Weights of a small GPT-style language model, trained from scratch on English Wikipedia: 15 layers, 723M tokens.
MLP neurons of a small language model. Each row is named by its layer, matrix (gate and up: input weights) and neuron, and shows model dimensions 48-175. Each number is 500 + 40 x the weight over its row's rms, rounded and kept within 0 to 999. Numbers have three digits each. A neuron's up and down rows have the sign that makes its largest values positive.
After each neuron's rows, "fires on" lists the tokens most often at its 100 highest values on Wikipedia text that the model never trained on. A number after a token or word is its count.

L7.gate45:477466457465540520518512496515503487480557437552496386529488538505497526434566430427452502503469514474507565481466487491491498485475561477498511442560543595566468484477557497478509534405507524467513499491425474493471416496398513422468498503484487573484517500485485483527459473503455511531517498520544445573478550541532527546503526497486514415540522518532527535525493534471524462505473
L7.up45:489544499509494538504562519501491568480491668480515536460505537546530569454524419496523469514559488466536439489478499506502550565548513562522474585456491528448525558537446471446476444478447520490562505497488488464541522506541465492502539534545491483480485486448474496522533536478561447449546566469527509465594457533560458545484545459552475550462450493461499494465516541523465507545482
fires on: "==" 30, "is" 7, "===" 7, "ir" 6, "ed" 6

L2.gate529:480476491562473523486577543518506553479502521590414543582487532526509507623513504427584532519455504419547424456487541455497557440422524471468470452502515482493535600507543499507455517505496568539515495542454486580562517476459566509471519529496519502461430411583549483519525515492516487506538495561513420540480454543480491501514504472489525516541508472471511542511464508525581515493570
L2.up529:440462480503460524434563438496441476539505479437443509587535445485484500495509482455467530512571580405496510527551464490532495509529505433529448481516471471486533559505496489560454594462465457518493536467437495493485591470547493476513472522485484492428416517463520527440521455504565454452521449538463532495418426508531548429485517513530483524540489553539485552443624506465502536497504
fires on: " |" 43, " or" 31, " |\n" 25

L5.gate60:510484483566570507503528452489486529427533441504516428485470508484507481509489540472533532584484503426554544405500479560482499535451515542487560510487488538563537485533519479488489559515546443480467485525546513571552508524479529491543495496477499608413481499482445507470459529445470511489518548559487444502488526529438529487512535454521458498472655445515424485561495469597405446551539
L5.up60:516536482444550534479482447481495494476518430356551572501612506531484557504439494485505538493578487509507506523468490487415573511430522512567489524542553539554542485434454513563454547427478449484523451521510482539441496441479480526477521519444483492488498511516536418510497419539437491527425491569469504506488464546515458535479509419485450512465579466546483513537494495526508508479484
fires on: " e" 64, "ro" 13, " y" 11, " w" 5, " qu" 4

L7.gate528:470526469530468471484531555497496462511481491503571492543457503498459442414426527553446521480534497439489473497501469478511439538462512498427523474508499517539505454413558438504501451489493466523526503483499479540518491499450522543499509476521545579553463462428593527531506533479469545498500502448518435507516479548560509455443519563476471516471522576501546523554556522549504437518570
L7.up528:490520514525486577553534505485594589477483472562486489509527490453475494500471514537529465467473403507526447447549518501473484524507505536492544473488510416485455449541494562457535500452499479523497514487539433540507535470452507483446536451600478521543476507484498477487469541554459499448480507497545471496559532470531485511514451538452531525502616462530477518538546511495481485507486
fires on: "uc" 31, " sec" 30, "ec" 13, "av" 7, "ent" 7, "ol" 5

L6.gate613:460591512484434501473539498509442547505547535522505486537490540499505442504536487451458450479480576545465463455451478473527561424452539521457513480508451501494553493410471528453509576503501443440492456537519540483490418416549512497477447515432570513500543606518465524519482510534572502543459503489566504481503470463496488522476497544513527527564509488553456491549552507541531446514525
L6.up613:475551500439514504472495529542562627449474506501482579560523478448427500413480484466533534436510515534440565600469489504527461462499459516557392479465548527499499508483537520565523469568452462485495411516491527557498479460487478502452450475462479467520435484591418529514502465514461502473542508483504440441453520484526501491506461498510508455471434462488485453552558410463508578454493
fires on: "t" 40, "s" 30, "qu" 9

L11.gate340:529542530543471501438505522507518658562482491522426505484485486516464496442536518530447522493561392487524516564533499481474483488468493490454481498574483447472503518455440522493549440491533464503474529473462436532479448461599513459524486532477549455509543488515527529486440444464513494543439492461556592485452489492516404517475465542568536479515530438576509553475506549463464523503557
L11.up340:533480486513520529433498511519421465544469425493501505501451483472407502420566483453497504395460529537483531543450485511516489534443551541461456531432480536531529536497456511506521500494437445440537496506483558571487503517457526512521485515540486458530559557495505597505493525490459491476472516546500512478493490496469509490495451526471505488442525495533508552585504475471484539495596
fires on: "ent" 41, " m" 13, " " 10, "t" 9, " cent" 5, "et" 4

L6.gate199:498548481464486479485479452500533511487457480469483567474482449467493474473490515484488535509421556505488626534498520463488467473408484460521505463485561451584585531435458490481558505470587489517611557490402552476502482530472475530559416530502568510514515581507499497488499495502535480452414554517516511472479554429524534500494484526518496473497512440493462477523516472468514525538469
L6.up199:546467502490550561486457459425476388456503455488442475528513439494475472420498524478483485541458504520438485488511502454459516561509513472481498471455551444453544495495487565532503476457490510471485526520468480490535472521477503506484554533498558474472465464588467438522467499479531465505408558503514530518551450456544517493513543518484480436463512514562518418557508441463550533507471
fires on: "ent" 24, "t" 14, "est" 12, "ens" 11, "et" 8, "or" 6

L2.gate502:547496472480581568556571523509521509513526523450587433452499489502541588485504475524441434479447533518469518532447447498505558542438548516492519504509552492521445488591511533496567506424452478482466464479468427481478496526527510534570522528445497509488534468559440542487511484524531512514476469478473523480476502445453440520560471538478426477477526470522516503494442537596525451453483
L2.up502:491437500525526509520486576453430511471484487571424544468550620442481404482521498474556490535549528543514525451526461545463474481438492564505525475525537533529409512521477466502490427518538515461526537528515506575526430407478469473531464509435487503458502508474538528581496488510547494513549477505474483439530433521513505522474520525508533554460512537430501459558437413434520471525519
fires on: "au" 42, "if" 36, "eng" 17, "ific" 5

L7.gate525:509486445505469459485555427547478497515429491488512517525466500477476464523451486497525459467480555458460486440526466464479508508459541560481479570494574571506416424458485511558534457492501487471522493533486556510481531437443518510526506500415512589540477531526469500432523538527503549486501492569527507568456399501536538482499516531499489507509611467518492534445451482537501431466535
L7.up525:451415446514442487518505441451508495472535479561538528553497519556444430482484520502472562477481528470463542379493460533494470490457539451502512567489521495510524486466453498511469486449438538538505558503493559514496503425548479517439459462450507491519425508542480532422453455515516575502528466578515483541495420484521505534422434508488502469434503526469460513434486491504495499493499
fires on: " |" 100

L6.gate85:480526420544514561446488502511463452535494442566456553500537508508544526513436429547490494476533563495476490533542487555507459516523503495513443484511463554487473506484513456478435484582519493513479548457562513425545455517460576402577552483498424516487489450481483499482460463502452491505472476512506472386513486476513471499508553507399484538463579443510497540478410495566506489468548
L6.up85:539488537526496516495581569545518487557544526506465523508473536451447564544488456557499533448484481447496534457516448479482453535584515529434555483581521547539571518522475495468462509460574529563506471529540523506539481440489483499493620530460515472517597549436534425523525455480496531537517457508441473493545478491508501577530512540536550478499527465511545615471436448506524500524443
fires on: "ot" 13, "ist" 12, "ign" 12, "s" 9, "ment" 8, "od" 6

L5.gate133:491471513505493561492454487479476504523536532527516537471510518489453521460468500449525486425503529460482515454540493496551557402445431483469523518411500480505552485454488463491480503481524454435506560487493467548479548583507500481474512464464520532514477492452588452473514438510478500489482453595455448535519432544512505511485471480545558456452523474484490415510523614488605435464486
L5.up133:528453565473548539488503484451511503528493556448530493476500547551528551493514453463547453457473450511416509541515539544472537489505511462471521520441462489506533491484466503463499484505459489516504479463553487535508526476509443511481500456410567589508557457510593535548518437571530490597494444518517547536530468549503520499479497472505494512533600518536460515477517515554569452373486
fires on: "ts" 33, "is" 15, "ort" 12, "ost" 8, "ose" 5, "ap" 4

L11.gate669:490433387496478471515468467450470577557551467470470501469527488508493501428593510607539581432472478470477509515549551448489557551476534481529479452512564467494492494468472483460460532536507429500513502520499473474521513505492473548484523518478564531496425420460549490491475469448528474471513523551466477512466557505546452503485620467431499512523481560473589516450513527428554496559473
L11.up669:545487388487475507519516552526536539542525506484524507523515461488508519553460560442538579497506484571437565483509544533479459488494520514427474452528527477526490473513485478453431436499491457504503435477493453507458455428449470457492441574466536508563485476418476468531445483533525525542511501542523536395492447506533486538447522487500486505524482499513474548551478458532503521553531
fires on: "op" 17, "ast" 12, "i" 10, "m" 9, "orth" 6, "as" 6

L7.gate29:483544505457482477468442504519440511513582609522532477515442572576505521474542530540451500550464461542518346554521499588512512530434473556447497461464508490586531542460506521514511493527380521455580567539455543489445471443504462546493532444509473472490555422502519494491513470494494465469523485501534527425561511552497410433566492544465506483514448474519519500454576506493418505457466
L7.up29:517396485500441532427537530480501497499535567542525474512446551518550454559446519457407468462487392504547504540496493460540472552478467448493437492548531516457549557475603538561448493475484506497478542463571514485459489490550562533510510557544558412486407486476504497532489431530484463467522542535599536518508556471511511520525446567461450509459467522531570541500539531468484438463444
fires on: "ect" 44, "cess" 14, "uc" 10, "us" 10

L6.gate176:495489489510547553588602548450525486537545421575499462509417529519535442442447539559565559536464476437466499513455523512477550517507500537500506448494509526532508412466545493573439502505537482490456503459489575483543510485467493410525512568543528516492509584467457460533494524537442496452539551494530451476522546465536470515545512547476441548489491502445496486527508512544473514505418
L6.up176:525523414541440575547497496518482437441511484468490469548537435454453473473496538617484412513402479462487457534525535475515471505548518556481523517516467468529523502477531514473456469470515393482418459506548486511481418524439467555481519495606584458554502485451392522542460480514507511455514529500524496506525495472488520541508496556509474472504498492477477538558538472527523447491485
fires on: "av" 57, "uc" 20, "re" 10, "ol" 6

L2.gate425:479475506518550526506501472522500485476456487534534553538446542451546553542547507544460529513473476522513473554509453521489474493552446404435453498519447515514485525388556509509482522474518515495445525471497521508417555445493438528452495480534416535533515461556499459494512516448468428567441450578497550592435499483518464572464573526499496549487536518490499446472473520564434538506453
L2.up425:538468486453494497512537509540468505490502535537520553495484550446489505497508553601415523441522504586443481575481477513484443466510449474492461491538492479493459469436557597420462576446544494438474517511491472491479563471455450504426500512521511522542543434551461523450467528543447462540514477544491543538502517413564464517488511535494454551445491487498488441460498511580417543456477
fires on: "ail" 67, "ount" 27, "oup" 4

L2.gate278:557476512529586452530534466526483500509526546495525510508500476496490496580390578482487528536534544482549541505439532521358605430487459544458474490443531459557528530469487449577471502497396472552478488496497493433476455487577500539503499504480475559508498482523470485498601483500481545548575568447531498497534529552429493514525502509501447482455534522454487557473501428527480416515518
L2.up278:553534588519513476584500539508492505535535491448534498541527473514517477571466551596466399556529487508519409552512504495429551488457488494477490459519479537533498503544545393477517528482472446548454438528493520489474507537451447561434498462453467502440506496506436448466516486544524484503499528550530513473569450502480530555504484460487455532451515460484436509457482532503573510456447
fires on: "ous" 65, "ro" 22, "os" 12

L6.gate302:501494481502527468463480487491522484467511453418555472476451562424526501514470474479453522534476392512487412535455493529451479500530462504537532459471577593421475538517518500507462531543537486533445515505486470469532467434473488509496510501492496498529552527488474498561453513531544556440456529455517603452518503510534459506471584442478547578498489469571549505550443451421468515536474
L6.up302:495458436497505501470543514453473475496468462499446542529369532557502555531464512453444487530492459587494482594466518533497504551560441552523464463551443530541564553512529463523445505531505551581455427485455461525527521440442497480471503525508509503503555437547445466496489560508435489547593542515544477477508453437455450448533502461510527512497512489522476535483408430468451514547512
fires on: "od" 41, " m" 18, " rem" 15, "er" 7, "i" 4

L7.gate370:424535479542536479550504549545482505503567463504522476521463469487499476492463591499540474498507478475469524540490512529463476547366505475491464520486513560483502478524485463480514536506529437434479460494483519536550477449480481461529500456456547508542462492503531542487472475516467535475392524507509478502469534445501425505510475537546516396537540529563581509491547497454548487577572
L7.up370:529543437517504576457452460474513466526508475471470560465523504484531451485547456511493471519543489458474490474483521504486517503512497431470536492444464516559537381480501548498528576537451476455476515582500488487510515511509527555506521470542539522557456486533502452517450540584478458558533455600435546492533491477493463524507442490508575507394461445495505551483388545468537466527560
fires on: "f" 24, "or" 12, "ap" 11, "ur" 11, "s" 9

L10.gate486:458534474462491493489412543536502510471499449486520488485539536583549519514480496551442460502523519430526479562489509517493453506474533454500522527489492509557543442524502460478574458426517459526537482426421455482573414478410477449456534553466501518554415441472471504529530460477508528527525464463441489417592447456489510546481533530553563520535542447481460549507443507496476442430484
L10.up486:497510530515540562535409500430483510499507550480533427574497531484513487422574532574480569462508428505426467563509510532540548538517483492420431550431543501539546554502451410536553577466564476498535484517449522490503460532503475499569542521521548545476525529479568511477484487535509441508550544561561505503485488504544544539516526533493514483492442505490446492484511433508486513506459
fires on: "or" 13, "e" 12, "er" 11, "ff" 7, "en" 5, "el" 5

L3.gate551:556512434515521508443614528504497502520487522408391459582602567517452475485424465467526519441510558527550526518535536458437493474473579515497450558488499513511491584409493504533576404473485560479488441492440476538485569468429516525581524560509495535461497535508561543518487479522603585546532538509564539544528460535491533497480447518478527499512513538512517527479485441491517482492543
L3.up551:460466438457483472483555473467487451507500453449521542525452447588433476466517562493505586495526504421540531447582424518480547491566566595535507505509533503514425450455456485489473569488497457524492544487422506485504538449490493525497544477484450538481456531499480518453536465548530515469470501497493473534504468382437518503481521452545524464498488507485522507520534539507509428424552
fires on: " |" 98

L5.gate32:557484494477515507461438556452509489413501520503480506472487460481513478488554497493530479558524516486477520356565500461525440482430463442490522563504498461487527489503457432481532482471429502559528520534502488548545506507415491498502515481551523509501488529428420509548470498437501485411556550530507527469489473487495489520527544459484565503548474505493491504450466569441524480461488
L5.up32:502537480455517498544513518505519523446443429425443470539601484493511479520496473516509604531482526476524482529471582498508463443523475462505535482519515487461533532488444548530505496457480511501498457535409520531481426508518475502486509500541445484486499468497521465490480486581597444543541490528518511574456490481538536512533533566511510449431489448521462556483560456537464514517487
fires on: "e" 28, "m" 21, "en" 20, "ing" 15, ":" 4, "k" 4

L2.gate315:395561550413512495523523469529433518468524446472489428517472497534456523532524506504516472470456490485466514529520502491470543470507547507562470424478493490485492525444507516542603492489472469489530501520478469470481411449541482520475561434474495517484530541505541447540476493446441539529519408451525472536458522559570511528532414489458550506505454489481440537427546516453517466470493
L2.up315:484493504495449541463453529447454494548540505529462514504507581511557516542502504586440444490572466469558491508522490489535579474528515505433394532531504505509522533530515446492523468516586467479449516452418434441531512441491454519568462566441510491485514413459463467522567558460486455451485574545544463450445469533538467507580492479555476511519502434509474561497583425507470470559510
fires on: "===" 50, "==" 47

L11.gate312:464533474426568449489489512498517499491520496502436537473484529472433538544484494476486525474510462425510546546505563528457472472463521524503451525488466541485479504437519504497477567481491457487444534497451548498510530536465514503419537446527539421545549537489538486489558461532511489537524517523521435474520481470515491479474509511457502515540531511483508524487460478489394430489481
L11.up312:455522520545509486448554552498472564550501509474428543495479435507499586508448446519513515449453540472566551456532419583527551577491505453558539476504527545512521494454429547554506447515482457546509534546544541439428468463512467511533525476413530471482502533486520483500488416489487580495554432508498535483573494529447486492456528512484386529495470462539547536460514543507562564482455
fires on: " des" 19, "ist" 14, "s" 14, "fer" 9, "es" 6

L3.gate297:441450475545501453535493534601550515454511494468556539522485504503506556487497511461424521507475486553484592471519470522477469464479470510440525449527503532553451476470547501527501483553533578459504508470460534479450522463463493508529484525602543478496442481460539513484507484465501513519447502498552498501527426536434492426477545489420467502525560467446555469531525432528488454514451
L3.up297:544499471463503492479524450481471477460567501458452536462500497438536492535460518487545524488518495486598547456478614480487494493472523506481562480567439423520416503531562467536460545462509432442516460471473590462437559540474494528466531517567513506504533546540501547466523542509527524506468484534492500531496493466524546539572465462484512516453551508525471600528532547525581522493492
fires on: " which" 58, "ens" 31, "ors" 4

L2.gate115:522472467485512526495539478524486467508566463441478471489560521541445480502564484432487489529507469494553504499479500518501456487505514470378529519495472518358499448487508440545545493464475472449432496427512509514425549466543456425536511450532516554506477441495576511552509536478474475552517528502529552437543499433470476534499565504427454537507508484473511536419541569575482472483364
L2.up115:547536508464467465505503527414455501449519528595515529431480490579495503446472516627462428512511517501433589533475485484522504389522516463488466548533500475484520502494456536509484480481521501513492487472542501520484527569519527469494480467470603552539491496496496494513559510549537501460469468494486522517529522452488469507476488501516492554479564544554447556480484514540472513488455
fires on: "oup" 42, "air" 31, "ouse" 26

L2.gate453:518424560554466465553526500501543508437477446419476532543517540454488474520500506519418472470510535483477563552541496542489534472405470475505547536544592512520506455459504505480453493447584486499485539510513516507408525466500446471413418542549448485449561499484489475533496496533472535558469511538555482562570518496420522455505522458481511495562529464497481506450544497459479508523539
L2.up453:504474570538432466530533482511466588490540548397461428587492506444504508516482540501492441448527474532532546535499483548449487460440508483446429495496495506571444400472523498485447560476528443519483485487474547469445592463521444433450492510525491471457568486497436518527536459515448520505457551485549463516540496524444521486492509530517559553524486452526480527421512500512479532481485
fires on: "ors" 54, "ers" 36, "s" 4

L7.gate626:473526457531505496497497564485551483505546540535490470536456615478493485511492513475481567495479412510511520484530484500503502506435491496468573463477475443466439557487520469491485476470566502489517493514536541586513464525496569589435477552428542435468489514506554456490510489518566503460523506475426460505454451488445487522536467489437571428439559513499522477530522551451489488541405
L7.up626:553567549493489449569533538451522481556455552538482444504450512524496530492476517528468550522436511458483474606485560487493480521509419494480467475428554495499371474477407482447425457575515588481530522516534501570516555488547552426494561544464544558523517531499476578441506547562483503517515514499504535453553492534466477565561430541539447534523470483480541513431528434544434438571467
fires on: " other" 33, "out" 9, "oth" 9, "q" 6, "ud" 5, "ot" 5

L9.gate286:595455542491510531561459516494475500488520425472452544463493519481492457514507518529456504484515528554449511523480541525472528504519480504484524526508426480477477538500471506490551527555559493517506471487459587598479500472474486418466490383552551524477511528435498517503438570509455520481507432509481527510419552480529535460546520487499507570525487453518544524450539491541532554481443
L9.up286:502514559452519448465534500529490515500456512459524431541489479512536473484495481478531491457497443589490471458493471577502500500519516459494466587579551500491457466547541587462548524573507393466531519483519546494470586490493503532470488514533516527556450439447506466440521517461465518472472529539484470439519519493449525495458527541456538494499515476516509545437489512492461483478549
fires on: "s" 22, "am" 10, "il" 8, "y" 7, "h" 4, "1" 4

L2.gate658:432477517599497412489523582539530550456504452487541504518564544512495500474502534534479432500462455531485506487539526519485444459497532568440474507502585460530495507489448480501514476489483463503486504514487478520521548473494467565506507560462526549545502524492487482506453491472521559518524530564554527521533559486459535457520460450456566510487507465475412511425472465478517504598491
L2.up658:495479551502541472552534575550498547464502488447529505584522540457485497504545573504465482490539469524494605438445532535457438467549534541477492508524538440522544540481497445563492531486475498449505490464532516509539503433548446567495450540526521543531572523470506466533533457512486532531562516541500491551506524475477557498559435430480560492496486535458454464450497475505524509616499
fires on: "ies" 60, "ts" 15, "ings" 14, "ors" 6

L3.gate498:464496448483545483453494532525529474557525497519516501494520439547518512481496492475572523550453495514478515476496492489539475523423499462460530503531518498418510513505533451513496478414530499402518505543440472478528535471518497510495448444437516540497452481543436521423443568497486561477543585410485520476518498584507472486552535444494450571494576497504579484501491517496545410492505
L3.up498:496486500527440515468502501567462522482463475544406513450546510507522476538544508449463538518583519453554512491563524511503505517418467459486451475488530447506579508514549514526571494507503485491532534494431441515464563450504486515497505479412413473517492508505555578498484525494529604537545561488542543450467502537455517531577491532443467528476527500519539551475487518442607468499506
fires on: "\n" 29, ")\n" 24, " |\n" 22, "|" 20, "eb" 5

L3.gate457:488455471517476515478558491489533498534500472503553440461521517511499483458547483468487527505519571529529436516445493546477441499438467511500499441505525482526527575441561409422489496558460402470521543512520512520474567439475491589591475548521466560491461495506457571484529512524517538480475594444491558430583512561439498465514533508493401545456472478474524473545517488466426515514551
L3.up457:527555447495469451468483537480451549545460571493572441472557421454544518454519517470471529468527534497486481516522430540452459545440521511525478463479502518538490556428530421497469468592513479385490531477502522486443534469482520580496484405490475484512474460468452561491519526530569543451542511486527487473532460483442466457531493549478443535485520481558552565483462437441461533496544
fires on: "oy" 47, "\n" 18, ")\n" 9, "ele" 7, "ook" 6, "\n\n" 6

L9.gate541:490536560466451481559584512452587498453486583512545545488460556662466463556567479544366542453496433511440492511486435516503502562512536444491479480498547472516528529497563553463479494567506480420479480557413477527509521487539524542506572492485536555572494462506487462525496523485533519521508488541493515596573444486513524509503450529555521481517555460521409480474426556501495513494502
L9.up541:504522523458507529487468511466441486453488506563507503497520559540532509503513503480525475524489438561512508540543580501456464545530441484467422458550475511500547515510471438537469480497462581500536520509506463516492523558455562599436535479515459466519499461508549500472455529493508567465454482472400442460508459498475527508483480620510498450517559555533502495538480490545534455455426
fires on: " but" 21, " during" 20, " as" 16, " and" 16, " after" 8, " this" 8

L3.gate237:512555418581536582526545554549473493452508467428545479548553505479536477523457500503466579509496593425515470438505496487467488493489484569511518526476551564509400492475471416451512474455475540518508511503436536518453441567439482479513485529563495621560492511499476500459493455559565501511450469508502496493470445503461546513484475453387522506520497490480565536483431542557540502465548
L3.up237:542424492444459479513442496535480555556439511502446500485441583514460440553485538491434577506524493515503525474509453532479552551512428529500535474492526452510495538475551510496480556556528458518478530517560502561548516490517558445519544509532461522478551470467502458573502548522520491431414534500397431592452477526462571515453514475485466463522423464483522492466482416548447478521547
fires on: " |" 17, "8" 8, "25" 8, "4" 7, "14" 6, "15" 5

L11.gate212:481493487483480505449488508492544455600502506498481448455518529500486415530585451478441541467544529551499505471470438511504455527513513463481485512477527468452492527421455437510505534528529488612494516482454479592519487457523530462502495480477453538509489453479532542536503541501528541478560465498488530483568519458433472504456532510484502555499454519565486492468566532435466494528500
L11.up212:480477425539513483545513482481483517460475457512508476523429519447503423554520477508479419498532460509458541486478520494389485512575477486554430436490471495504466492522448453514549492430496469593458495529492512479482473510511565457440479462518497486595516484494460416443453562521462462483482550555528542502478522463494432539507484507447440583525559465528491528487492500452500476485475
fires on: "ch" 17, "v" 12, "g" 8, "er" 7, "i" 6, "on" 5

L7.gate702:536516521494480418572602540510559502501478531468484514520515533505538499531491596561482485572510540427525491592512456498499451563552507480540472518492475512526515490468455521510486539534501522503446499482449461507554523584524516547509535526492568506524490475512563499501439514503473477503520555539480507519530495447499472495546454528515450489479514506567515512474497526552480452458506
L7.up702:500536499434502545539447551513469450568531494500467452409421484529485580564529460459446482513514442597483496493544458549558480448467436480545524516493404497484501485573437422516540561487404548507523476556480551478541502522519492491452570458466542532545547520547516412491476565518543545482447496421546496556513515511490490504455491544563523505514470470506492485452458523523510502555429
fires on: "ig" 63, " during" 16, "uring" 13

L2.gate644:490475418479500493522520531468415547503505445534467460483593549484525530489490388534480537506532532483503495478563562447479499551431483515496519511457477562502536462495463491459525452504499436486431544486601510420562515502532512519507516538535485477488520488443428434493462508504525522479458514550519551573516514471502478580475553522551540478444518558565484536471488401552453544511517
L2.up644:542531415540429502492585458515424467446494452468470504447549578501500491526523459517444506468522554444510431520541444499520500510489595496469416450510476492513496558528487517584525468527448576520510545505438569482482465477474538476501518513528420507501445547500468525478466464526570504503551441443531490570474463521491462536440496532579476408469558521565493501431542496511535493539450
fires on: " |" 77, "al" 21

L2.gate42:515456363525488503540536520468430472464419410528426482496505555456481472497497523449559509437554485491530466473510564535521479521474558523503565499429493554484537507489525514498451386434463495524510447542459470531517481461515516452496514527524499454488473497455492453432442454478576561484515536502503473465512505492540480460477516579452476568532528503447568498460447411471475530435499
L2.up42:543519421513494521479572459550495513511444509510509463470547461425407500475479466508545480462517572481505505517504467514538474537490542521452503465485447437470476493455539472529524510502485560526514439526447461494501513453453569462453495459514456534457503553569478539484432516518558533488502502541505465481498507469543489580536506512476507508563470456520470495431502483472539409411500
fires on: " |" 99

L5.gate561:544517431453473547535529511483474497531528479550573493517502517465436445530511416547520516441505460498507510496508463499546449516539535480476507533508513501425513449408420505486466447523502523540466484471516532503497558581525482547533542500500489552479443461489481428478498470455460505491519467465460496457579474479472462480498500383513491485449511536526523510556578518545475504564481
L5.up561:505434530564545613465556563497554491500519531471478526526501452536484535541591430431442546525516511469489434478550515511535493398534479436424464599538492461548460500467486449464497481481482489511502495452492410481414559542578463474509525515465444510451575539525540533465562485541435543489487594470498514536496498440512515408462517559573492529452510429531487484536514535553496435536519
fires on: "en" 22, "ren" 17, "L" 13, "ines" 11, "ional" 8

L2.gate501:499527497518521543466478487508541479509536546504507460367524511494543506506526524487504531441448493538556499535492430553510500522445472438435462511490447510490510477433450490521517535423488471477465579529553530506545533502516492608478501423457486528456553516588500469422464468575498480521496526531507439451419570519490471462502436469454545484520547528521466489494531541514524483499487
L2.up501:531458552476517500575530554491516532507532578515526504477574524523543501510530525461435525392470521544401514459531511486494424423562500583538523529522482473458474517495501501475495512474514536543486509529519565504506490505528511545508499433472470403453464515544515452445507422539551443469479502449501425510521529503470564508576495507524501414514590575535499527477555489480479482492587
fires on: "op" 47, "ar" 28, "oup" 14, " " 4

L11.gate375:489541469537491517498443514534500539542461478473446544440526557460488460448528499532453559372507498488483545528523572534475476472521552509510498544442565470478458555508557487455483457519556491479522581548480588474474541545566492460462505507570494493518469503516441486507525432444493494455432463510484478482513527500555440478525474470490527504473510480485549499568488531454598400536507
L11.up375:454473470525549509446515553489475473468484443460480479529496572476513491516482528467437468452420457524409437539540547415500463529396537468499489526477508430539521517479429526425535503513411528504495487565544542489498569489484464481477601491449560475543500468501510496586549540509493475509502525489460569566567543595443478454475523542454443440471482472479518483500557519532477454533521
fires on: "t" 37, "ost" 21, "ens" 19, "it" 7, "is" 6

L3.gate476:525504460537489481452518527490484543482471483469483499556577490545495459566502504490565521429495483431522444488443463535469495434458550509449507474463501494509493501450416550536515490540572465515452558522476445508519509480450494555502495451507438519421511475503437515500474492450520527538449492525464533556463551486533540490443438503441457546490496441454447509522523456493472513415462
L3.up476:531498506427486515509499508489515555478508495490536495495472508518427608550551518495526510458416536474507477492521507462560615541543564529500431520444604504517486570490498476491535528545522546492462496506460438476560552441526457561521488482497462530463484488473491494480491537516552538542516477569545508579523542494533493442489482465519484493551479570535503552522576532434576530409476
fires on: " one" 63, " |" 28, " would" 6

L7.gate89:497541428507479418553489521510519446445524459569607491476490481494476423481550488548472536529605485472506520514565495491498436476534530485353453423439511452565495549509471510455512390533506484469489484466500477508451495458500470452477478470511502487424469464485536482548480424515524553520502519565527397577473440490462483519432534494495526488529522471479511439505518486503452529555507
L7.up89:478532508536482483418531484544484463530490529490424546571554502536520514503516496515507592506514554415449491511512498557465434492512520464470499479549474470519502583457493467447549556439513519534397439492472481471527474545531535487518451450498518487461484541503511498535555545554517541504545519548502473539529506556494568439458493455555501466512465455496474548550525539477528463487535
fires on: "her" 20, "ary" 14, "or" 11, "en" 11, "ren" 6, "all" 5

L11.gate7:411412497458449521545465514453496395532498474534482463448468463496432499534496484561496603538465540498523444562493504489475471506465548452451483501557537498490456499458524502485531452539575493479489520439533440506551463471513481514456461547480489535459485457500546513468488506480440513585544464479496511507580451498509496554517417449511502457439409496468484555509510446457496525546491
L11.up7:470516557442420578563433474606477527535508516458517514521454482420553556491561522502529558472583473526459485522560475553418518554528387505517504510429628519497543551464503462536464442486548530541485455525485466550505536449522547504516490570457480600510535440543464477528480462476525473466528535521413524530552503502536495521532493542448454510511537451394486545529445513472544503406482
fires on: " s" 39, " m" 26, "c" 6, " M" 4

L2.gate696:562569500473524419556558498501527544524467518509498456429482503521491468534514522516460505495507465500414465530518487489489490495462504496506491452484481469483464489402445495458524425568531464409419547510498500483510510524438461533617547446446499502467548449570467538497507492563514509559490586481567623464438512521487501477565435567447439532515514441550497572534553534511481499490506
L2.up696:483517516435520435531479494509506488549442510603476485509479505494463489481499510484479475397573440452436425495552512521482487502516511493493426506475477445492568487469535550549526458555561451407432460515555457518501522472445515493529610419499518480476492527532487438567470544481521529515532491463447526509439430550507497552491466533553488531464556520492521477537486491475511498458563
fires on: "\n" 16, " was" 12, ")\n" 11, " d" 8, " were" 6, "ent" 6

L11.gate479:555439498428462481502523450510573555491459508455408538440521498537514504548477583515443484515479503516470506537490518536600476462444535511520540599510539519470536464446550521507500547498510511458523569536525503554542511510420550486446515420525399424443519507543549515470485439430462467499417575511462477520507496453499499404570452504503488465477485560564511518453492538467462509450512
L11.up479:447531577496505423484519457525538483480506549460525474469495562503504435570496498526521489488448498507530458486506573573524375474523528509484483538498439459604524471517528465594464472490549450473526518533414485503534447530482464475458514405562520467465463508471457479497470450484517528528501528597493454473540486500463467519446490526519539517570491446553449515469514546566474466504543
fires on: " as" 67, "s" 15, "es" 6, " dec" 4